From a checkpoint of a small transformer trained on Wikipedia.
Size: 10 layers, width 640, vocabulary 12037, 81.8M parameters.
Architecture: LayerNorm before each block, learned positions, biases on query, key and value, untied embeddings.
Training: a variant of Muon for these matrices, 920M tokens.
MLP neurons of a small language model. Each row is named by its layer, matrix (up: input weights) and neuron, and shows model dimensions 48-239. Each number is 128 + 32 x the weight over its row's rms, rounded and kept within 0 to 255. Numbers have three digits each.
Before each neuron's rows, "fires in" lists the words (lower case) most often at its 100 highest values on Wikipedia text that the model never trained on.

fires in: "by", "or", "are", "to", "is", "had"
L4.up245:161102148164140122090206145155148125109171146087113181158205128111066101142137097083096124088083107078141128090131139201153170155189105115155115135149100096053175125108125170135140112079094122167115115127150143162089148100159120118149146123103063139177094120157119130078138124135082174099098103133190160156114115106087163133120136144151117094100111080127155142155159105080115138139108165055107097130144135106108131108070185111154159086134134084139173136137040158104098178133110184149084097131117167113136155059161116085130144101135128150115136149129138132131058123118144116077

fires in: "in", "of", "978"
L4.up678:159127189164203153091161130113119076107167114146091138111196121125177089136100145099140148127131155115140121137124131132098143178157148133102177060096078099138156115057167126083116100157123142155132150166126110120139092112134119087108112075090115095145110057150086101151158137114134154153113086124151112123073115128131180073163154153064089103091129107124119133145109169163148106104105132034145143169148087124139089134133135158112153133167154040131143137121109144087138126103115159107181171189196173113118118157108098186129119116127134144113104157165098129112083078153165141087

fires in: "to", "it", "not", "she", "by", "can"
L4.up1963:176148060133098134108102145100139109128122147123097123157172145094060140147123162105095130141103116176131110154147144106181147143113135113099118162079156049157145163151170128114151104139115142173099129101171108108176125130074116154162159149106052161112099114154169163092195177160079118142130156124158150088136135108160129138143114115162146154042124136113071114131119134176170168188151148090069153169196179166168115114113154131145094132110178138117081162144113115111140110095116084131133167086118147153120177111148138120121141194114104121148096100104129130109135133162082142161

fires in: "was", "have", "has", "is", "having", "were"
L4.up2195:123119153117100117121126116112127128165099091088133132179130158158146091057184105101144204224161169140122147103143102077122182130133121120146117152117095129168135126150179129126119094119168141128132131094109146155138134175090103132156150140110065116137173112153162125117155119147138134125143099083228118170127150125134153099157116105189133125116114180124083126171114139101130135042144141112158152120145083131078075101064123130157099132088161135074088107136093116174142126133102141146129117147129142150130095080159145166130136131157157096151063123142134138095075175092162105165

fires in: "that", "as", "it", "its", "the", "described"
L4.up3683:126137119111093147081204144143137135114149072153126120126064129170143185167150163157135134132181174089078118173126173138129099163134108130149116142073186143124126054133120133132135110151158077093067125108166113147131147145044113066164137098109191090093159150108138211136136107130145161124155138130150073133140144117195121173111129137131179139136107110145112138106117149128047154087131159183168143116117166137118129113090121100168116133153125162150090146185084111110128104164117136139111114142116091117098130114077178071171173079131103137092117139182086084102127143116121152129

fires in: "first", "after", "was", "best", "most", "since"
L4.up3741:102091127147113123129144103133137165105207151132119119121174160115116033124096141140163117122162149151056173100166159095107122150146105045168156116117153164124164126154082128089179132155129123111171127183120161151128109079108105164134117158134117143127083091100111144153159124131119102138141132124164136083165134180105145126151142111102099141145155160146139091106043077135194098143147105147119085150118156148107148136081100183097123166094076106145139163124113119131147159191147110119132140117116102138160045178109123160160120115113139139149068175133118113143105116097112153169

fires in: "to", "with", "california", "and", "united", "through"
L4.up3630:108147104114123095176142088094083170132166114116174105097125117095143092186077132144123137147151087097107146110172147114085111083127171099113113084136071112170107128094081121137145151174218090068141082124158127145106108114133084131122130122159140159096130086123091163142103089151086106139057107152109137153167140126162148176167180102203065049088176164112094106132163113102138114092066113118185083117130098120163085126088120165140133173148123159105099125143176180090111134113184148170060135168109143103099111080088154131122186142127167059101148138081128124153102153114163116182

fires in: "to", "would", "t"
L4.up1849:119135095119124083080083088136182123089099154125133138131190076124122141136116075107150064100122160134168125093104140126099138147151110143124156140158135135128078115134092116163146145093112090149062109107126106122150107125164142188159151163153084167122096122177081156112138195150154131181132124173153130139150110070187167119134150149129117145140113106112087114121112119136163134142144111170099135100153118135131133163093146153119139182113144134152114119145158187148123143161153164088137074117109177150128167102145155084033148127042078088127134098146098168149186124160137141140

fires in: "to", "of", "in", "from", "by"
L4.up553:135147174129075122144089097163151141117110128077096143109099099131130117138127098153139162092121181114131139114065047109113127128165107063111067177118111171111179082135099110104150156127145149127101130144097110155126105182061163110137125085122092156173104099148091160189189123121079107194139171158109135172181123191135146117132105141165123101108163124111140155162143099122114117107083208063083118114159095156144099180144106129143168162146181123132105154158125095149105109155168130164133105140094123110166127060112134166151136159110089127092149116177135143166102153090126125057

fires in: "by", "on", "up", "for", "with", "from"
L4.up309:154129145092127070127092162099133127189078108157104136140136116175087124059164056165105121117122140058139141138146157098095091149139123143169115088191131166094170063162152107139128089179142120149097063175113066185146099095095115127125148111136169117097131158133129095156180093090168142167135103086142107109196099165119135115161152147160156093130136092173169120126208113135105142110079117141077123154147131139170134172122129126138137076126139113187082159102096119180072092170133129120110150106158088121099095092104128132150123155122135145117124118097122112132151160105170152170

fires in: "to", "would", "most"
L4.up3756:119102173120150093081181165150057120150127118135068159117093130132139161181106080157099057132131113089121104081215085137136100197140142113126098078096132110073080097136105128135113132135138137089100155126170082108116128102101127154097154172159129138089129123156059131169090127116150132156106110144139171201123101103138153177180081149147137117170105131054094148052174122134153113170139096196117042148152090156185166116133082102156154097121134066152119123158079107123114113181156186139125102186115090105063138171087136128159123075146097145153037163108160109123142131151151098105

fires in: "of", "a", "into"
L4.up3573:106115162104167135148139091225105078159083068091146141106124113126082106078159156141145165128119155130125111068132198179105087093063198140139142096199175171125183059150071118175140130130166119122150131160143089123089096113078083180155131104086162171085145110097124137103160160097148112110181099173109148105161139141108066088124065127147181177094112148124139111087111154100171140140140111164108127086153129159111136142127092168152129099129062094079112103136095147139097086106170131140132061092098107179129156112083132194087165166105123134171106127084147129214124143155156026102

fires in: "of", "from"
L4.up382:210146116180178093108150156177130142147147152134083142126137148094116169112159114147118145150068099122112145132131117142145146167103155137072147131115136055103126095168101168104119139121144136164136136110112140166178122144073178157165104114140027172119120137134071074142146117102134102105169120161149175081123112106120075156122192161181198098057123128113133106135173084185112104129092115148099190172148141143198155129097130108047131128125157153121147126088142145092129125086100130131140118144106189097061176084167099108105122159172087112110142122111140161099111136105155092096

fires in: "the", "to", "it", "of", "a", "978"
L4.up760:088146135135154035146106139109066176141121131129139063073114112113112164202150224152142103152120128107134094177093148159217104155102128134150186141153115116093167160046144151135145130162089176136150100131104144169130138106109146168088152103118093156115183150172112081130120144154120120145173075117107133159115086170195093081142125161179198159108098122179122110188111126175148102138138128168160113078153070117091094096143157155125161130119089185073133134109124179096107104109176103069109128058040178140106085103144172122130105122140089162196138117121132139145064168124124120064

fires in: "to", "under"
L4.up3612:083115144151148100099182107102152125167125119133138099089105168138167173154042101175031091131076110156157123097145069072148152112110143085152088134111100183060119137098097101085079067101126142088150152111116137166095135161128128103126119110115152074168160102085151137102124153139107124137145077121065186174090128141160107135112129113104133200100128073145131180143172129134149145088111144152128124198225157188172185119148147135132150133125080161108114128132156047103087132136127081087102173032149120141078162145083110143079148117105107133112124128132168120056174118129102145118

fires in: "10", "00", "100", "1000", "12"
L4.up1764:062165140090076104134126070054132127144124174095135127119131140135124151106105038114186171148089118164179129117078148095142137142096147102134112114091126138088134163144128151142118168135129123190095227104104136173066128043086133088108100138168151099123120112117128059144161114135141142136123138188128172155169122121048103123151117094106120159143154083163173142163142129155130119080163129171090104112068161130123114134088124174189141149163077155124153068109123157161116094151147082168152143127129154079110125143153124064077156194164115113142169172144185067061096173155169135145

fires in: "as", "in", "at"
L4.up1999:147121011142131170086141103110109128131176125075125096131117085107101089095162139156115115148119135157129097099171128181158072096137169117158138168103110092149132143145106099135125099168088154078122199110150131106105081160151093122135142184124099109126106205107096077132151162160097117175154102128099165149152139143091182149114146149149064121091126099127130192094190154155202155121092077110181188155117126136157174097094107082117139090166155113163138137162175132083183142130084078103128129183152151090124109085166143118185134167166100136102081082066119172117089196109079097142

fires in: "of", "in"
L4.up3724:138196130158096125123155082136137042105078147073150139129097147113092149168153078106132198146152129118109126139178154148120148188182117103109157158106121128156169095121159146086110061135138130083129129133141159159131123110117115129098137130123130160047143181156112167182160124137138110102152145184166157122132080070131198124079164119107149104165114118123161167101117150102112116193116097153103107088104116142165146145083128130144111138166059191173086191093106163125179084123196144188150070129175139134080089122127174133181152136108111109144148165114162203133121176119111115156

fires in: "of", "as", "assembly", "senedd"
L4.up959:121133065163178129073118158177102114129164099101158144121131114110141159137133126152179141152089161151095120136159114172161184079107098147129098162097123062142144153099148146178135165139132069116152143120128120130111069122113125102126135159133076081070108164150138126152106142093130116131141134192062186126116159079106150150108136108069118087136111139126131134119111136086135095097146076134117132207128084073104183177096109155122135146161167100104133159159090122104103157136146124145135176117105098159094073142153165129166073117162073103138134180124114154081148119150198124148

fires in: "of", "league"
L4.up1298:197168125176153133123152112164161094119158146123084129117101118091124160127134100104158124087111108051090104085108147101133149097128158150096143093110160143118163152179129156081084140124124113102074121174091173122136051138083125131058113111176183130120097149097143120126121125108161102134162134148122155103074131143078147158099080125128120149101099147123101145090085117116111139151193179191117084119161077119123151164094131130109145223075074069057124154158110166117079134174190147169138116172100137145151075122108135173131092142110108142152072081118132117143156111153093188115

fires in: "a", "in", "is", "american", "born"
L4.up214:072115075160184094125132100112083124174083118114185121116123094172061148086099113150141145173182096154175125095147126113126135132154168114133129033126096099216166062139145120098147146153130139152112072152155106150169162145111129064110155149156128094104114126105124143115057140073139121194091129153134118100133116163100139082084144107167180127145125094161071123168048122161108131059122109129082095111119115099123158081104117102132048105116095151164112099170165099199122108100113137104053118137171127160143142132123153100168099075165145098151145114128082176056165176139124055168

fires in: "of", "number", "few", "more"
L4.up1542:143155144132060129154192122107211034135092101084131156083160148134124138111146110072094110143134076024129144119071172126121146108103145146081107178157215164134114111087117086181102131165137129110092108101077152162134133113194157061151089144140142148091117141118115162174125146122146111102139133167104127149130115125156114159070101110150105165124102154081116149157134160162118041115075164085139178093113103175069200110116148151134127113174104084197143088099167092119159121105153103136168110139156176136075138143114111129123163148097173164150165146143153086150076164163055135119

fires in: "in", "through", "on", "under"
L4.up1552:182196130085107159101157142108124115167162097106119133067113139164086142072140125172087097137191087114135143171130098180126100093177199137082111127133154147169159112151134125103080088151104158156105078184110116131124126150098125147145082158158121099195164125115111075135147106086151133107126103131109080196138130113140149111083097085154155202111060135222113089149160189138163113110137160122146131150126083168136142109128062126092128111148114121124105103161150095097124154102121156134109113160153149056164118161141099139134060127134141178103112197095150151135139149141120161097

fires in: "a", "no", "not", "its", "be", "the"
L4.up2325:085148091123106117133190143063108139081130096154122126138129097100125114165113136140110155116180166121130172135127130100105142157121166139164208166112076115131155086112064139140122170157150083117096115121143134111070195165148123109120102152101087139087115107184085122115109126056169138143161159090117136194098121136146078135092150095132095126081096142116114131139090116175102101166127139114176092117141110114146079096211081137176148137117078123133221070159120178123112146158129113119189170124075135132139137078104121129132121142119127119166171118140181103050095182151123172089

fires in: "there", "of", "no", "it", "total", "known"
L4.up2822:105146123123162146073142168088120153150137123170128116131097117109140069150129117128133123116168167101196133112137131088135148093108152133149077115154155147127173137109150126154114135090100108185132151138099070112150113155099114155130141155141153120183138142222172107175132184123142105138172143122120110086177123111144147131077105167105134200139096176113152122135186147094098165126127101183108138112122094146118108113120138144105118117147092170094152100081077140141156095171168137165168091076161171165081141147148075127102157143089062141147105162097121063074134109110126087158

fires in: "which", "that", "writer", "where", "american", "long"
L4.up2588:142176149101172095126117120154184092152154111048117119161163155160122087174155121106086093109174069145170153155186094147124126147113187152126143081141142135169146118160137173145116140117127083119100138136170141116079141106176178143100098079169150138139112129098117136110121135157161102140148136161208139076075090098201168078076145084126158167076156133122099124137157142080154107052139148131180136171137141152135117121089067130148156121185145112133100144104149166121135097100132155134168122094034185144119139200125127202121144107125078093106111099133151107193107103110121137168

fires in: "to", "be", "was", "been", "of", "being"
L4.up775:152138164109121123145179142108181126083176114122108060161172091118119127074143129154093158142187108145165115093117127139116117141112145093176063110123128095096108150122125136154124160111204079105125172133170147111067118138147038149105135179107131149069128150119152162144137067111070141201160110073154118125029153166126131120168130124170073146099136108125092124171138147184182121175130139080104109144112120139127066174118122196172133128193115135158117131182140118145133125146200071060141116143087098106116205093107141106129225140151080087124129113136055105154099165159062143120

fires in: "is", "elected", "was", "a", "reception", "an"
L4.up3059:149099149134066114108123134110118081157083112093148108145145135133128086142116139078061137092155134132138121136083122137124148145173118136120076120123097097086092149118116068166132147140156135144146147132105137131085126158118142099165106138104121084102060094106136096129138115076119136129164098119134111189122160132173147089119124093181122079116174008127117150125148088088126133159164145183149088137089081122137115146172079183167109070099140149155112143161145154138159110090113113115148135135112094139170071144133094148128110121179089133146100127177122124146125194072186047116

fires in: "be", "for", "being", "as"
L4.up1612:165090164155137142122115113118112153174060123058079130141155118159123100142145126126092150103182141121112124049103127188128131124204159122079126139146134142144123111096145134127171141093171164098175134120081153124109130126176110107126108110100147101147140173195123152096146090124092125088156155153179156148130137122153176104120139143123092132102138162143049183121136187152167120110144090104125079116160118157134093147100150154148140095143174142157145162141098163094177060132198120170123105143100096133134113101113127117112143137156162152060143153124095161057146130147174089153

fires in: "of", "new", "to", "a"
L4.up1831:129132092163162125137148094115137159135160085127094173122078125067118137114155127113085070134048118170043124096142125124129136140184114148110102101194152098140136085115178175187110143118197199130095067094139112093092115131080121140121139078115175061102143091161122146114084181107173127139131081084073135164111100142185090155150109097104137135124130115146118121166150130098065138126075115127087087084117115152107079101132123115129091141153156132178106190111147104202160066146107121102174133140125171072167099108127117112152073124158106136082131139130198117111152132156108101109

fires in: "to", "of"
L4.up1117:096125074110111146092148165157101154138107083115133132135144150109136106137132103138114103099120172087066112095086173141173081111178243112113102060106123176180111179078146151125089167058164103151118160120149067138074113123134081204130128158168141104100157093129128136178148146104172107104139147137123164162121142106148129112170110160138108156134109108161113099122140076165101145107127113156119122157100135168135103077080161166106191184134072123101085149139200136116131145161163133128170048147134180119125135169165119115093097111123161118153109151133073141096125100185077141105

fires in: "of", "to", "began"
L4.up304:141173094126101153143180154174156126166139113186147173114142088107138169178178094137120088160141149076132118106152111072078095165087161187125189131096131163114130167166117098130184129144093101184126144131146158154091131111084082111129180159150098180151135156069111130157088146126114086088088155131072151076155155104148148107082173140116139160140114205161150168097153122067205115112146121128085151119167048186152150131141174103162101155103082143166054179117200195134101111174137111123125133113120204120092095136089120118145116033138133101060122151144144130200116100120173134118

fires in: "the", "of", "at", "in"
L4.up1947:137107129097124145082096132140128157101205101139129126132126140169172133060184138177123131120179093086074142145068161140113098119124155134110092164114156128099108035137138159130115122120145103141150134134117132115153141132142106100147129145084129160146171136133137094161088111156139082118118150055123143176137148170127105058152125102102157135101063098088129150140119131138148169101129167139146188058114174134096142126142155104162112127118122124153161128149099169158107151110113134081108109104128109058093092121121170080122131172118136113088103099108118103158112125142147139080

fires in: "as", "also", "that", "scores"
L4.up911:129153118133065110171149189121096056133128137140114096133118193098129115157129164106152148104111089142109152103090132183098141128151123168091100157112145065109096144154144152109133093074117146143133146116109105125195138099153113172091095151121109161149138168183186103102128133170149080158185127081089124131125115132148105138151128124141144154031099122133062143172112217156137111128117077130172112109137131162068180087093134092187159107079150130191144175087169132119144133187143107112124128148102170137111112093158126114113176114127160129129146159090204149042087161130156119160

fires in: "to", "for", "top", "in", "into", "reached"
L4.up3185:124116103068113134137143109084114162148139106081108127145145146182136070082142123079171104168081141090147208123058112064187094119178172101094143141095099074117107126191143088139135132122154131116114085126090159096204102112093195132117090072087108143115131133117139159080131128125123170165149131093124112134112144173107133148130128100095086133109126147186133096115150139101112145118132112139168085101127140141084130175132144147191182154128083150083150131125135218123118065145158144138075125127114195038082127134114130181147161146107167113083179185169066151163123115112123123168

fires in: "on", "with"
L4.up2646:110109112137137149143141095099174139092170076133129158089145150139135114122122078120134093100128130155125083109085133159085123158159121172147107101217114146164136166068133141137106190122146182150139137125099132138168143108126149119162071138079096070149100166125080117077107102157131158100154178152128142117130100116214157159173202109152123185105115093100156096166149095176151087088146128124158126107151133139086150104132175123088111086166165138135139121105128108160140168134119153093185120129172151118188146104134131091146162122183125137080201153127106111105135131188129089132